Part of a small language model's weights: 5907 steps.
MLP neurons of a small language model. Each row is named by its layer, matrix (up: input weights) and neuron, and shows model dimensions 16-111. Each number is 500 + 40 x the weight over its row's rms, rounded and kept within 0 to 999. Numbers have three digits each.
A block is one neuron, or neurons of one layer that tend to fire together. After each block is what it responds to, as a language model described it from the Wikipedia text at the highest values.

L4.up466:546462493518526488524520500473565545539461457491502425514469517438500492495486542472486567541483538557503430444516507527546449473551514489503514479434534502565450520491470474459484463517484492561516471524533503515484493456450524438474517486502480478424549472521592534556501502505448507541
L4.up564:535532452534540410530493496500463536476548491475484437549426475522484457457477515520443402501483450524484491530544541433498526551512489525488495575490545465486456559510481475468535568574517516492493430412510481574496593532469488499463476502496578495462519488454441510509505511538549517440
L4.up1424:535509471448539470528530485511519494473499448574462545603501462466490465509518501473498461538460504511495468568511566412529475527573507505479483508530531549461515526571508481476461483478518506515427455474429565458464560583498552488402499438543518560517547505418437504488532415505497456427
L4.up2126:539522563477559508550480434585537446494492592551611447467491501548445492464499518461468439496514591513551528458534539531580533468526457513486523537501452505479467523548561443480486479468496481520476580498491487500475439510468527477517514512444493471544471462466560440451578487450455505519
L4.up2195:539493430532464469514482480553518480500566448520514450529509572506444481564476557497495436475500467529477523514510462545503458502504452495562533579448462380507500492457542481475506483513476603447501552463409484577504486464514552457482474467508558533535510443449527525493462495478510573484
L4.up2984:568543484482581477534558510543496496443532484566473435575499424532423466499469576526506489573512463448517443518477499457590467458509468537499520479487516486472494507541539551499443484554550487567484473489504492467447515484471548536473556471491552502501500496491562522521496485510487424481
L4.up3031:532505480514551515505468506571526482423542525476516500514508559478453487527508513526504474530477593486393491476537539511487443541512512492480539514510562526503455530474510505500593475511494493492498496529456517600525485494451486492506486528506460511451539469504455517598581503526513496478
L4.up3057:459545542532459436485456455528469503482485449511574454520507453566501526444501491536489539432471404462540513455490536492558533458545482506503478533488524526485542452479497600468485518506500451546565534513495496418573512543512477533477562534524477453435465525467543507594522578483450485552
Header pipes, post-subject verbs

L4.up322:504509529384550516491526540531541455516500460511510538452519488485482516584489447460497542503532524529467551495524462515519528512561482424503556439479546511519504521494545445512505523547510512504441489473403496500482533475535454418491511532548451438458446528480484501491494490480461519480
L4.up1134:499543501501474544487444516479512487486498588568488450595488568550496477508508496492462552527505455519483548485483503497524496585557485438528533529535590486497477498524479488516478532511507431442502503436507506453523493495441451528499534431495512553472476509556526514537441564525433503464
L4.up1343:390541414480382497534481493421494475463472544536470474482483546477476479538542475483435501483469497458514494450409467505494518482605590550604510558507509506504546490512487499527515520616533444511419505409536487490506487476474530546485515466511532500449453496551576453522430466544463572471
L4.up1395:549482462485550549443514481497528494485518533500496495461516519530478513533499479455511504440493512623503481546548521491559506530487489486500509530503501541399519530508492477503572520523515481489456501424531511489493546534442448501554504512473464498550612538534483505570484445492472482500
L4.up1817:566469556496425485559477524488491489444498520493556441449472523573495522530540477555533553459491457520481521541379506477525554476518508536531501553499509527437448537467499522499557514586461450494471541470535435494448451521441551506520431505471572563463544502475594507589519451487603542559
L4.up1853:523480548530493489452514477503503427493445488486523518439472598370441499504497494517470477524446501512514452499467509537553472473554505480504524505525433475444530538517511525529554537569520476522440520500530496515468437460515529554528503444446512510478478492528524471529450561485438533538
L4.up1988:473483492523422482539471504447478515595522522491499477490491501522541449520486508481458484492565537522445518523447441447509546502546513489512520531496521497450528463490402497511431501534502491413490505442497474466494507519515438505487523513489464445470486515522575499564538546551489529593
L4.up2510:544586454386517556474477470490437508464501571546530514455551456496492494512572491541499546437522482520442463534530509480596464533545535494524523530551522477492471431492493532465462577482512524476491526444586509506443520578470475520514517488524491543479454473516462487491521442448458565482
Linking prepositions on/of

L6.up752:483514524531502488554461472514521453485442527544552482578428514530520447506496539505424555523542465435483507466527471534521521503463580468472535522456504530491507445386528466516433555495473605489498434483522498463432547456494506543513590553488531485513481571457502451517412520539505515505
L6.up899:506518549445522547503456502490467473460493610610566507521425453564505448507516499397427521504470534483573491489440505478515502486469547523535563529488484401507493531513565522472385486548457540514509454443479535486496560542521534513483500487520503467522507445466519478492459531498562503450
Plural noun phrase anticipation

L6.up1803:529473501508495552523546507520559447513503552458485477563501466465548496477544527487464492477480479534468459513482514466496522513512420519566563504549531480506509460557523477512486503514498571469530475491504495504436497478529499482473445542535575498515429521484547556573465534535551555542
L6.up2345:476454579509486546491505529457515499466548535440585503556480487498577604505445482447472489478529556514462478488486478511423548504452572487463564457571559574507439524478526512460511507511510408503472474489575472441481539568558441483492514413523474489450454525475478479490531535527591459517
Sentence-ending punctuation

L6.up351:550435484506475519470504417528451483483532488502464482491474437438482501529498414453433579465438550506518491485487522522512540413545503454471515492460469488555540583490405475552495499503504491524561554502572403509527383500471471586525459502430476469454547466547547472520433520512474491464
L6.up1125:494559477542482427561511441426479526572483463443503503519447514479447494452443584413460464493442583495453434478420538493554503544431544511478499459514508498482504506491478463505511506531525490562514432489518580505518503443542445527500470505508487488531538430488531539530477518523513554521
Date-introducing prepositions

L4.up109:473518478464504500520524435492489553571475461512533439547559445464529536493540574558477501425518453407500456481629554499498483485425478499503524481468524436460462515507497498464578526503460582529466580483474536528394506477497478552485497441430557437496561459485514540439540466579540453470
L4.up314:494438426475423498490524494478517509448501488529486466527493482515471485479553488522456439464526530455464458575442534513492516517478485531540499519490524498476467474507524480475544500509496445513539537447479514457574507520512483494474550426462478412570498465470538470543505490540408491507
L4.up969:435568443491465489550456508530500500455496477477460544474474483485530563393578512473468481512477510527516537522493517495501510545450477582519501473506530477536453451479456516501472490528516560486532538513457524355518496530468486484490540497509492507406481461522460503524476517567553477504
L4.up1378:451481530525553530446448507567540492433491521524516512519449508493520458498512411473501472511467511476573479481527471530460478476463564420440500561525548479440449529517538505557427556425502464454517496489509443430546449503453518529465486528572488524475493502471509546478600490551522573513
L4.up1936:522509495505476499450497524525554539546478483455548487436477430487532497450420473580487497436534440508514441553551498500418510549492541532477505513444494495427496604429476617434483505505557538521475545480486450524473457455513539528513554473504511521473480468472444470472538448480513470490
L4.up2138:500474484570506425478508503490519541470440533454506498518573549496508478509478498425531567534505485451565538440488478419494497478509505490424498571493525438531439514539557508558519463461449447490484496457471449499511459487478555473511546534562509459487467457521482476525476502540459517554
L4.up2537:496452462522509491500466487505489478523522499518514555517470418480578508460513512533405559554499515547445463500454541535495424495527515479521518506453519483495438494551503523485497463459524518391514434527461520509472500550448454506496506532472552563531488625505522528526442477494479487506
L4.up2911:446467441472490524501525530494423469496459517564485493551469477554510445521474431448454523512502510511455448542519527528479504475492470522516496498430453485413460471501517575539489549498525525505499516467521511504502506475415531461525540537486561542500409530543534520495514483534514509454
Second word-piece after initial consonant

L6.up703:516538491461450458502500519518553554509491496426531478537473529562501501501432562449484489527489517538479548484510566491581520523530483551505494490452460618422514486489524506501489541478535491402498460492464519572489518532558596438518536514422483493447522503600528437426521471492606480488
L6.up2151:519528527566517427511451498486518561480480583543534452466456529485525495496505575488496535532460462521505587589507502487564488509554447562529579477506497512542460490577491470535469468542496504419514499485451502477463556507556542535538485496499520485578478522610433550542581489518594504502
Verb after long subject

L2.up312:520481539494531493538506460496490506478575586495524486526522455482537442518550464485440483442486469538500629560446503534455548584572526432474530472517527517524498505513462493515509509539476501500541533507460501478488526510515521514442472570506434527435505487519486485495474469612542475493
L2.up1601:492514517545597499486485441490536489539538491528543469482499490505496477450487463439430528452412455505382534517407486450483468457526559488512516495529546496443553539483537534459563464550522510486508516465536550537516444482464486537462548489477432448513485504541562494530431511508404543541
L2.up2383:487466539494434494437493448506480519497482525440487501463493521526484495490461466504486499501474565518497508461439474534511503534511501515538520445476451507558481502476474474519509493429544430519603513440487572545541496483470534465488546552524532475580509494532488521474472518495524463536
L2.up2728:423570502492514435460454506510419497496466557585527466509551491486432471492452496487467506509435534530481486536443467500573560489455491467494546538459508471562486370493602485500405573493520518540549501475483500561452459528467524480508561543518449460504443547532539496535442509480459463504
Suffix -ing after split stems

L6.up423:558485475486510441516510449543505510464456473506451507451448535480536474551503476400474474596505467416536461459417411498516541512520469528505550511529468474505554468511451526491443467510525509476490523506505499487469469527486479479511550557529526533442555451502521559482491478530494504499
L6.up2867:501513522431505500564478461525497520490504462552545498448542488548438464597562545488474554487491517476498457494453480447507524423495473503486451521464440546523518498482464562547498463471430522532485520478457530469435520540463482556550574599517540550444554514519533509527462547492491519466
Before an upcoming number

L6.up125:572486508511519505490504461497529539551544521500528408517489529486480570583536505473488481441499495473524429513554507480529552561474599455513468442403513506525531569487502440495545547508479478498585499503528501572550429481505404492522556476535588517438564519448514568526529565480428547526
L6.up2534:538458474516494533493518533571464539528476494490465455475461544517442454501497572498527538502496532414519500513439543491526464461557517499524501560440501521469507544500457450489549481467458537451449478530548445551477515489492477494539504470515428481553488468483542552448436537442494531533
Second piece after capital

L2.up999:501443480539523534524457519540516482501503519482463492503544517491497460504497543514526525534476445481470494461530505569457452568542612491515525514505483539481444526546619515485458535458557485530529570450533522529512580465492559527476466439523519550518411588492510523439480489494599581461
L2.up1304:480507543490595501518451535505519442516464575487502482509539455467535541510529469465493510485522482489530503515488468538500442444474529535487544513510463524459461495483490457552544457514395509402559564509499448617486546491466487407460464488446515578439449645470495524466453529537436568528
L2.up1472:466477544534527460529449575534441487466505525495469468554430536504512484502489490520454507517514497453546490477521461533539465510565467600480474559532471490452471505517459451542463476438533555398576580521564535574468573465527525472518496478500501505511481496472490516474437504500570548510
L2.up2916:481561522489556523480436468482523549520453541486417439532521509465466489539439475489449498473497501555466472523526518491520557478496513521492484535484461447521481541529572506510445544434478554544549495486494501562550526508437526586542506507522425513544371546470515492447449481483582572473
Plural noun endings

L2.up216:492455485536539423580487527426461534461457440532412519542613590484526569494447563517485527471495480483541520497504573462525509494521464471491501468469446512661422494536497450453550472542458438531511522498468413495580494487467507511542501506561473547503533527473520544500478509508525456475
L2.up1022:491511521448535401467465519472483492515558451526470456440538504481515477513545536485451513505403416488536447507431597467523458508504487523499455466451466533532493489440568439548480409477445432468459484460519455573555533503501473493512535428496513506516535473475535505520491524504489497575
L2.up2026:495492467492464426520503481515505427491533559491460446461573507419567504479452533427413450471467506475510474470491533562510496457473491568529501530465415442522434509521506489496444487502452464489478498511564484513456478534480481540538564489548485489454583550464546523484469486482444458506
L2.up2469:497501560513554491468523485420517498535505508522556530359547508433486502456482508514500491501476421517426483486490490478559451440566564530538460518454539518529506526445524481504463492496506489554484564547516555603534466485446476514478505497499477534462486505478523535490477467422515538547
Table cell separators

L2.up446:462589512492433464532532492525480556498545479560428413478482439499435567521540413515505527484515488488525424501578452513523522493516497448522586534528472539528519489478462516459515461512456507447496451552548510492507515532492510464509537469533464503491502565542474536513475498469438562554
L2.up1686:492467406492542444534430513486475549496544472473447485554504427488529563377423457482509500538466505511479531496481550479530507476525538547532500498459419516564421473531558477440538510539409533516547484545468489530501474508503483535509480496512439524507575536450466511540537486498444549541
L2.up1955:569475532543479471504562553518502538458452501563403492428433442502573526493528491467476463471467433525427412520480564562488441491534515529570538534450459511527453517541435460377497549437487444489533549500532494556500483496481528471526445439525469550495482530452487575454539477525586436501
L2.up2277:469553499500426557532519534552490494486538515513419370573517520441503508553576463487519478563521501514468444599379637517537481549546511511498525510460484488517475569426495509436424470430466517517492414522492496512507491493440536522508509510544548571556551447515506508496448523464553484443
Table cell separators

L4.up49:495538498572508451479457579463499506526529438502509528564508542467497476519536537465520560535455518463487534512430478525546588505393496436504495525478437506533591457407520455482428516534493564493489580526484517486510542513500495517557453529493526454505502533540453533386482491563444521504
L4.up240:466502468492481434590522505479483542467542557495482473463530558459505486489469520545543578462537551512472464514493543549538580454535478430501524444515475499514445585541517513512469524435465469519514518465435556518556437485480547499546521519515513477451517482493459458464397591488479509518
L4.up915:506507425463477436481422507511481508500515483519500559538561438465528514520549505493556444504463468478495514535553456429484461480431566489466473507538530470515524485473436510541436477537384516496486495519496573412575482463569514498529482533508499525425433501526430499486568531482541466579
L4.up952:415454470497539567516434543510545489499487468459457546539527536559442533502550511539540469563539578491447483427454490487462435509513543485547562451491505546518517503436543471494470574490499542506513509520457549462498444486516476455512514523491525487463500481614494484568505549502502495472
L4.up1439:490549500502546519497508471491541547451516510467477395426407501525532471520494514514509548536443541532499453435468489542477470471531526469558520431536521450464498474516544447455497579545492496408496489513480598438545483463514501501474485459517541466452535510599434444466452498498531510501
L4.up2236:461467523536528476527447514427527468450413564509497457481466510512498528472484489506487530496536483531418453519465545528510473466534485403534469526516465544543510591526455529494496555533536495567490528429509496552524510500502474519521479473446572503480515555480503542483433492502496438447
L4.up2726:488465507483541558506470515520531504436438544462485536475480419505539497481576531531501510458420576502518503414464480527447526484484508528513502471517447438429494535517481495562497454493508441470495494526525430512575455465506544476520432492470476445499466501512489470482461522478484497533
L4.up3062:416510485450510461488491493495460496482468513584553475446473507469519515514511553524555537500422509506480509562539461547583439528490468442472529507415468486434493517459560464502423551530505526487492564490459382487430447506465565522493479444533503539432502545499464471525475449482505498546
Clause boundary in biographies

L4.up737:493455427589512497557481521457494518542517576461480470444518467447541479409555446432482508532432455532585514503525504480439456503500559478509460569538473523478380481529584481531456543544503451519552554523488479506525494550504483485488507576467504499497517474500525467468439526417479466583
L4.up843:493423534467495480469471513511522477515478558478469487551492534521475460519549499533452481545487518593540466452566530476463455540505528520502561486517535512502456426513505516524454436446523514513543532554490477529496460559393540460519549508514528603471448459459494572535507424536503477476
L4.up1220:482431488462489452532533459552498429450501501533483519473538528415504546475462500525488468492524517455518514458498485463552493481437424540470492575512511488543462550543587526480493463486522538503539558476499538585500547429460475523545482503528508575444452533479516485497471512439530557460
L4.up1828:457454460471507562470478449537497464398515516561439486564502496546563522447533455467480479546492569501540460491469504497475460500478500489520440523501473509527448532535593499514492469561505532496437518543557497475475530453473527516508548432519531534419474473477501564453403478498417474468
L4.up2549:457497480470498527505525510557534457487496537443483614488510547480548520536503526481544523564544438508549564501532522497524507486525608505506451528457472539582532501461532546463585478451471490483518535496464526505501524471470590569417481554444479497499577466472538443497530491422484460565
L4.up2579:438478466512549546459529549536483477530429558534460568565493523494453605517496511545515473574417493537519468438512514549513452506545488553571551465487492455498572458529528502593454485434530487482528464530543495501551530509487539458474548560600539547511447456501544443564483499499516529467
L4.up2700:523468560468505525527413501520478463462523489515530505471454416485498501456534501447505465550529478506496469497515491450533512511491506545523482528518492534515479508573567490451528488454490452453464483535520473459543539496501543530451496611556567501458395401569506519465467490423461504465
L4.up2987:451542472542489504506511537477465578461564543513506534521502480562507498431482498393530453554492535476483482545546483496527427526535470565510491539441533456581524507509539427451512505486509485526472511536479376551493515472484495558490521500489545525391468478529520525497506415473552470511
Head noun after modifiers

L2.up21:501556486507470511450439392481508404494410546473554441526493512434531451538480501548540551475527460471570527509497521457463471515485548452464511483488446607457472556484473530527520465493495451517510534381487553592519473558478478507487463444494471449501479506487380465544431562541542502452
L2.up332:447537468441493528539489512492421483560527558505562501529480492528504546563506532550472507460524445442492526508509568435494554516510549560476518562494545455482477493430518537534424497487534401588577456457537606518516514483511492449491503401446478562541505558479493459479526462457533544484
L2.up666:520520533505442438467498487500555473489469554471543476524563519483541532539560489613532472440495531446484498519530517483479470540445519453469530497511488544557457480525392485547452450522459484495522578523478534496557484507513498472500426462486560481520491449571486485511527477533454489487
L2.up1977:518494481507420509496505474523568465498432483466559458460428457434518542523557462503517473457534505507494460506594538511502483513535472428517493516511499486477474555505479488492467475485477451528511464444560569507555436487503471527516524468510440493534494451521533519526481541466493532510
Preposition "on"

L2.up149:469502411489475491557464424537543544420570472509551463538514509535502525546459471573438482466492515478606531508514495566408493553470525510511481452517524550507492441536397518504552464509511501483558467470550484515512507516505462539480444530480465449462502492528510453489513467561553542435
L2.up815:532483495488465516466501506481590575464485575533539417501511476502473426462543552531494470458428422500530552481532429513505548600502527515495425481475478513553495464438534547451563540479483435536444514512564428592513441487515639506460483469552509451479507538546546521515528502510523508448
L2.up1044:591588490531487503533458496519551498478451460505512537535495530508435429471397479543516492622500492496477429493485508463506516556485459560520490461508501534477542477514498549401624470448494514531490573513520498541536553484542496461486510544525435513470533498505548482553543502517450457488
L2.up3002:549512525495510511486416463503540489478501506512629466507500607548475491488405465535571452551484485525495515500480420511514509541449521563582440469461512522497555499493494492483579439520453544536474584482594442485474471455574510452472508464477495378482501480491477479493535516505513513514
Sentence-ending punctuation

L4.up202:500469517464509479554514468531481490487569466471540446506552481555627527489550530593456482445579429474456479557415489457456491482449546496457516460517527497501470574471489451456535545500537499496541465502478484469510543496456432510520472552472513467483482563551533532473477501481539544506
L4.up285:455549492568488565558497476472498474600517482504498491484453473432467555546496493465529447515520488534399532463609452461536511494579471541546576555499449520465529462522544517480489500592468457497482564400539539511535469496402484579510485509450538474416535424514507503518518497523512545418
L4.up795:458453477558505518580417390524549479530513494526528426474496516475620489425456436471507517547523539482514511645493480423524554483466573529451505529524556493519530474490449470513491476511463456514516411472593543491473474430479462483516558453525483460374444473498524553498518528507542479510
L4.up1176:472490456441403520447471502513547524515454542458533432515504457390497572434447495512509481532544448534495480486554515449504555468498505483503488474443542537453479564521506505501614552473486453559529484486491520542527476522501481470491506459473514458419477479486503509431487466489556489492
L4.up1374:475557549472514501616414435468445420486578521478508494509540537497500487468494550491449524466547524473483449519494508518529489490507505525521457540472389464481475608509582424547437539482442535509507548488598523490463503499517532496516500490482535480501498522546451482483545514483527431475
L4.up1700:511470446539455548558430545472416506542480498488475505462457532556499494499443536501457420526555539511477501527529433505577568502453468584516506509489490499496552550523524450483489561489431599527513493471517559525499517553486502504518477558520501445458539458505536501553518564493500501444
L4.up2283:464576516460522487491493447529449366496540540473501485487491575547483464442473515521521512521494556483437478511471524559531483484464481538557477462594489477538547540491521426473477531501422459498478563422463560548527544409513514504495453472500500465505407525472537469532524488431530477535
L4.up2907:508462517488481458464517474495503518467474511516476487454507472490533439462494541494425520450608470551521522552457466484538498467466508451512536540465545554491517545518543475514547556486434481480399432437559549510553545475556487483469488500497496518463436503530549479531517511493513506583
Table cell separators